config = dict(
    n_layer=13,
    d_model=256,
    n_head=8,
    n_kv_head=8,
    head_dim=32,
    d_mlp=704,
    vocab_size=9056,
    activation='swiglu',
    norm='rmsnorm',
    norm_place='pre',
    norm_eps=1e-06,
    positions='rope',
    rope_base=10000.0,
    rope_fraction=0.25,
    qk_norm=False,
    attn_scale=0.177,
    bias='none',
    tie_embeddings=False,
    parallel_block=False,
    extras=['capped logits'],
    init='normal',
    init_std_qkv=0.0218,
    init_std_o=0.0,
    init_std_up=0.0218,
    init_std_down=0.0,
    optimizer='adam_variant',
    lr=0.00113,
    beta1=0.9,
    beta2=0.95,
    weight_decay=0.12,
    lr_head=0.00506,
    grad_clip=0.5,
    warmup_steps=340,
    schedule='wsd',
    decay_fraction=0.735,
    decay_shape='pow',
    final_lr_fraction=0.1,
    batch_tokens=32768,
    seq_len=256,
    doc_mask=True,
    train_tokens=298700000,
    steps=9116,
    dataset='wikipedia_en',
)
MLP neurons of a small language model. Each row is named by its layer, matrix (gate and up: input weights; down: output weights) and neuron, and shows model dimensions 16-207. Each number is 128 + 24 x the weight over its row's rms, rounded and kept within 0 to 255. Numbers have three digits each. A neuron's up and down rows have the sign that makes its largest values positive.
After each neuron's rows, "fires on" lists the tokens most often at its 100 highest values on Wikipedia text that the model never trained on.

L5.gate15:129145181106106147123106114100105156121105156079129170135118132129128152130123117141107138116177139122143121088142136141104106157086144143094112128131112123114114089075100149119129085070118094117188171154121126139103141142148140078116103135136114147128143165178127157149137120148161147143108074107133128100163109152104144123131135126084146137119083135151158097137113103127107093105123139146180158156149129148094080138151166114128130091090139122147129111141127153098177179129110113103143129133132157154105107148150144108154108107121134179103130098128087097145148130110138125097
L5.up15:099142163115101113151134137112106195106130130128152153179114107113102134099084121141108119156148173114092137155133139123123144140134128117127114144117059109106144081109113108157124099102114164109134177115117116147140129126149091061098116140154116118165109136103153116165167128120134178114137127186110148123143136126162140151126140101134125155153149129101095120144121110136135137125124164160132136139182139201141124121141159126136118122128127137143132122145119156157130080053087160142155135145094133105144128116175108171173167141147137114121164129145157110091126133117133148124
L5.down15:136109151123101117128154103143107200125138145113130140179165148152082120135146127117115094127145165100141151131150137099121126155144117158149089122123123117087120125135116143166114127146158153140124155107128119139093165095080107126110146176111114159141143122154159155136111080150143097147072151133141134149091147148125150168120122133119107151139111125106075138120099122128111094111126163104147105126155145158113134130167149111172145182126141114128086125120126151123169115100131102141121152150082149157130180096117144135140137130138124150074198116105143145096095086088096145134
fires on: "l", "ation", " character"

L7.gate599:130106142147157100098146118109153155162130124149148162160108131105161145142093101116126150129135147145105155099117120183114091132157182115129125119132085138118096130111132114143117116133136133105163133093143127111173102112134103160121145167137099118146131121154102126145120127125095135120133147154140137149145127139108109153086098146160094113121126146131166125141127090141149163114155098129112110125152192142071094154122179157125148119141129088139117120150152111145151117176143068116112104147147168087121116122161112125147077135114144126180108157126159135191137132177107179151
L7.up599:143157119159154115117115113124168137093105174156139153089081107134107138103132169135145118106101152094099140123157107131126085101148104107122079101123146132130104146130146121149135149111140123127138117079083129137131093081113140123187098157100109115138135112164109104118087173121115140148135090120111136133142158134172130108126112133121123092136120121126113083131151150140088139128153088120113149088105114143086144120153125149155133115127140092136133112134138120112127135089161141119120124124105181119135162164174152140160083109122130136214110134103106151118125156174100097136
L7.down599:127126119147127134135115085098140140092136121150132145149096117078140117137172148147125099120136161149115097130119114134102120099124094122147173115150105109163167122169121120145136111140115095169136131121086093145124097137136144105120147100183109137143111097094154125124130139165151139130112094113128176136132133129088152123163095117165186132138159133167103120125107091139109131110149158125158173122101086131131142138106103131153098139077107105082165188138110146108129165124124159138109104130113096157110107097118116160106127125211133119093137108139112127167107137165141135101
fires on: "ing", "es", "as", "y"

L3.gate516:163117168103134130164118133097128133141143135125091119148127147107134130161178147144140148128114127048118148135104109123118096103118095186141116111121111125111151106102111142109111101171090130128110153139131153117188103191112152138108142175113158118133164136136139108114123101131082137117151143130153147142112134107140109112120111152132124171111158083118073189124186139099131165171135132131105122105106118088133111098121165168117148139118166137132110125109124144120120127152116115153117134160088090107098080139120063150145092116093109104097154108143155151112103114123133157112
L3.up516:132125114122172136140118132181151141094114121118101145196086148162158121141126149127142115142145143131113162105127115126125104102151170124137159131130059173086095142092042106096124101125164111129138111107133121171113137126166150139121132136200150146115148105170124135091136142110141118083137115132116163143128120071119138108146134112119163152128144143156128140113128160129129092115131076142121102149088084111178100127156111162170129167149111138161136141155119103116142162126138111129113143114160154165138077136115131172145142121116115113123085098110111091088138128108127143131
L3.down516:121141103151148126143128130127133103133120120113152177104130124123070123083116116104146106096125120155118115186121100109120125140143159160122108094155055155125123113162136129125110132108092105166109097113115090156100117124152128134143107104097151118098103111136117103165104131127155107112136164125075159116135133140121145146088161112123136153129108103175140131083119064113095122135112088152095103063113120077140143119105122148135137071142121152119116134161155136129138141139137142104130142102125152120153108074113105110110135148143059165151120112145144152129120152140123090108
fires on: "en", "ur", "ew", "h", "–"

L6.gate591:164126148134109181170144135133124103104142104110149148176113142131177160086107169086122133146141105150127111111125081133134142135127111122123170123119125110100103099113111154096181076080118102121088149080106158119130066138167118139136141128128148129176081137154088126088092103110106141114143136124124166113107108141146146139136139097111188136140123122134121120156102064094107096132169140129116180122129145113114163137124143117101145126101124119101154107138153123115141133142131111123163100154121133106151123160149121163110131163118120132154137122123114129144169161150129125123
L6.up591:137138110100100104091085034119134126138136101141124099130042152106110120109143106126127160178122132104099135159135115131136140094130101151094120107158135157133108100110140121109113179132148103088139166115084150145136118098116117131167134128137123153126102145118107119109094118115130163122137135134163091112066150126170097113178136108155110135109143143149131135091154126121120097101110121103139083145120117141103132118111109116102106120121121117146147084098127121130152109103146120145101107117154132118089112125120105129187152124121156102182138133128146131113101152132131086126
L6.down591:116146124118108108102133121142140141115120158106104161118167098090091115104134119126191087098110157137109124143144108147116117137140130127132101126169148117162153142118107142135102135120168126125149168145154132141089143088089161135098129109165131138111087095101124137144154101163146125117162148149191152111117093106127125165097128190167123107117138101127148109107139118156197129151139139145145146106125156160122136149091156131152097083085144114129111148142158128133142113173107127117155121146136126148095108182120075119118120148164173107112141087053170122089130113145136112134
fires on: "ts", "es", "as", "ings", " works"

L10.gate93:166145120160139141136125123150108099078112152130145155131143132125125135153106093118085135151112163102132079096129107128148131120133130151169127077097134128133083177077093111162169137152120127073147121130101107098157120168140145140129096111089140152086120113156126131125171131142169085126144144173142122158161121107153153174120084096157146146120130164148115083127155094074146126128112155093145131102158135124108145138122149131130137124125144076098141115147131126123102123130108135120102156115159135125136131136114143146140134083144128145122110130173134121156114205124097160154
L10.up93:086146145102144143161121154096108146130087152146101147163157151109149164107161128115087171157134115121128150129141143120111162125130114146075130123092094093192143137181083136142139130125066154128167156122124125131143107152129130144095147094149125122133095122172141142131136140166131100104092163136101139147148166138149124143129156142102123135155141115146158116116132115155105110127141113097170115152109068180155080124134108137142123118136136120125139154150152138165126131097115127107114141126134166109133158113118129146113175147135125140159136135130131103161119125117118109158
L10.down93:122125122118138119130171156140135122135151142139124139136159149144149133109149089140104104136150139136122138119115102144182126114136109144158119114148133137132093158105130127132127140183104127122119130106140116122136139153103122115119123108091122162134090087148154109133159097119159083104104159105111133122114132117099102160128132175192110151139129154161112129091146124152128138117113113120168137122144132137094126128134166144106118142137112125127172117186119115133132135113150088155148130117118132124109107091140143113137143139086022204123093143136136157147045116142176101119
fires on: " Sh", "c", "u", "g", "l", " sh"

L3.gate238:149135123118101095158161135156116155095128176124099102112145135073105133114130133147149140133118146115148140087135146141124095090088138140100086104084114114118131096102116147137136135168164150126109154147115141084116164149092138115147135158182094144125090121139153121112150071148163119146127133115127141101163088137165155110136148139131115136179119111171168143150128118116123102166120168129180171099113131122111070085103161124098121158120107137120126122174155155186120152141100122106143183101147117124123138101127167152112125188123116112114108097153148120160130156146127124119
L3.up238:176126151109100118102189130152076154122172087124112116157098150120147116101117170140146126109142187123133140149117115114124137131123086107108120172079151134129146141121112110166128127098107153103176126146086119121159140107119131160149129150140153102111146124112152180168126096147167103134122155118117125139184125172108115101137115173149130095106123151149125115087150131108114135116125129146164173113135104113106169106129102134129107121089143127111092120095093099164123140130130149098085142152123160143114132144124114122143131147137130124116132101156120164127148122101209154138
L3.down238:138108131120138129117103107154145101130132154141164135086126117091087129138160162128118110125130168150156132102120119157101101099169156174123075110144106118161156115096116093115125169142127123168110157109136164139148130124104098123121135146111161113110104148103144152135162068138192123157149120132113093136185151150185150173123146146132109108113070093145135106108151094121106142120134133127129110151156152148145098130140087126154139144157162094119130096133137130130133140133164131153173160134128132127129130120159119125184102141098082165127115124108159117163114130135163106148
fires on: "h", "i", "al", "l", "u", "e"

L6.gate689:123151133111142112139135108123133146177155118133137127172133160103143103159136127159136151150069111122117122119123117119159137139081101159142126185135145120074110162124127130094124137091119151127146111167157155084162113146175146130144109103151115097151147150119127093142124093090121109152170102140123154096105157120137167174101139124156155148149103097131112087144144163160071111111138090111148133106161126083095085107111137129097097130132130097109091059105108101130115155121161102130083140136101112139075154139141082123121155103102122121115111103128143162089120084120121180153
L6.up689:136134105118114126130102135124135122157105139104134132139154152118152152130156070113121125106155127116104183128115142115127126115095087118105128107128094153155132129101193115115134143121148159150116080109121140128131158128145180109138096105174086135105135128111162151188091110127137140155136139176134140086154164099131133140130121152145174090121147144129096104110116142124190134136127173165162150154159153134092136140100174142144110102103097132135139105094166174124141155102140114135128096104169106100116135124185146105159186077127134098147145120115092132120135114150142088107
L6.down689:088103127117143113112148084146161132065092138106122122163102135156154130108114118150099171111156105152117146175116148162111098136135086137112138192077116116142141114104130149110135141165115160177139109127159110101108117113119119111123128152128072092164108164099160120064154101105121125121170144130092130117160154168119127096157150117158116117149127104138125117090125162098114152102134141094115168148114086127144104144119154115122124124139099120144151128106150117146090112116111135152089160130132097130123125134139153142160154121148189073110121161155125131102095106111093094114
fires on: " team", " club", " people", " family", " season", " year"

L10.gate392:097112103124116129145139107089124115078165119152147120112087162123143123118126094144148118163099133086133140107105104115137130133119104161058084144132101142138132075145100143130131100154123101109135124108151123149138136155170151113157133115145123107124100121152137120109130134127135170128146086097159121127101133119114139154154126121157133105087106111145173121139111125117097107136151126129161170129114132104094148160125078129123107122123159071129079085114102155122107143140135080104131109069116180117190111145161113123157148136101118124109117172155160196128094153176119135150
L10.up392:144155147099157126133128104112154119137152136109180086168116167185135121138114148118086153097108121080104128105096139112149095084111142178086150147086197113122132131104076139153136124111144113107101121097123093141148091132125138097145142111110136119104122101132139110125144128152141105138138109130131116126135140122069094163128164108143163115117115125133157119185128095101110119109137138113132161107105124130098141154109128111147096114122129061171119068141098158106111140146169102163137140105091140098142134130137165145126152139134120128143136182120156157127151140143163084134
L10.down392:083123125121142118138126136124132135123144143128117133085144130130148120122118100142123110122114129133133146115169121086129123100119158132125076155133124131144183155138124159133122120167138097138105150135130136114122136133142173133153109100123105130101136101131108090134150113143115114108107087136145151101110135143120113105130127127105138104120101170136169146138061096101147107094152109129111133150136127101109161146116064125134104142141135151151087121123113159138104148108161115124104131094114128120149142087145149112090184163177054202083168109149179099137099147133134122071
fires on: " | N", "N", " N", "- N"

L10.gate147:064117087115164132177098171108108103101110125126138132157121129134135147118137105109114066111092123118121122118143125085161144123138118142101113180091161136144147088078108120133108151103134110124154135167153110132172148162123119125114088077130116134100131115165136148110144097147083088130179129117126120117113116078136139126155144147135147140131148138129146098181144116099162095136153146162134139132121161127127119131109179111072143149109136082114108143150097168148157156170129121113132110107090101089128152149126141113123129139113130102154117117171148122098165138205120151169
L10.up147:124121139095110116139112148145109143100138140073112098121118148152170126125131109135132120128155132117079136108105160132141151162155144120132121128153124148144123131124101145118110110161161174157146104110139146137140113142151109128138130087124138119131115163155136142135155093150138135118124116111183173099130122166134149101167109110162131123148093135137165166080175100117169135111133153147158131138120145111095120128149109150149128109122097095138132154112071112144126126133158108156106166130101145133121088098193134077185139125117114124092113149142197135148144155116101156133
L10.down147:097111131138102139135101138124170095147157134116109126115117108134132103120149127102104117154114133149174112116140136141117127126096137146135096105114167128119115092117110137111156132145157100153130126142125155137139176134129136140120151128153106126131100124119126128157093108188116120117123132102129058104147145101126094109099148112123137123084135173174113134147113083122178123134125155099096135139123109123156129152129121151148128127108117076104108124103107154139102130141162132120111127104131093080119107113148158107137168155105059236136142113132175146107137150096108132150
fires on: " N", "N", " | N", "2", "1", " by"

L6.gate653:117143131110133164097140147119110157117049149151133123112116123115105120130114104195134087108155140123133119077097073154132147145127122137184144124098143090131106117131078101142143124090125151162092129151171133077138121098159176176097111131081155118151153116127083101129134087154103127132110110135102147116110157149134108104132103137139080155077169144134142131114139125153114101156179101167158108139187130128167161104140146125171122134156106127132119096130133099108128124125124117082169120159098098135125135133158150116161091121131148137121126148062117125099128104156129133141
L6.up653:137082115112190099131191147135161112118107153145076123130121147128133109102103136173119125133154109095138123125110112141130081100093102100119101141100098077148128116157130173162131122117191126150085122131137108125157172193114127123111091081110145148134140146109125099131151096118152143099133113149116097142143150099163093175122128146129082147089142145150080137161133116132128105129106102137109124122141113138167147102086159130137107101174125144133135141139116110105150119118129165102176120147155164065150128164156148142107166127121135127151164156128131087146090161127099117158
L6.down653:145100132092131158099130115134139151150142159100122177129164102155138127124161117156156106148160153111109128138167139126132145160101132152141134094089133133135131162161135110096146164086170133168140106099172122125160106138140102105169116085110151112152153073092114114089143071118135171105107114151119139098130165128155168143120170121146108119136155075132133137114110098112111137118116158103160152103130149156155119103106114129114086082139174082112142136160104100170120145136118135111127140138113119145106114096129134176114135111133149118158118130189136117092113142153150141139
fires on: ",", "a", "ing", " book", " album", "–"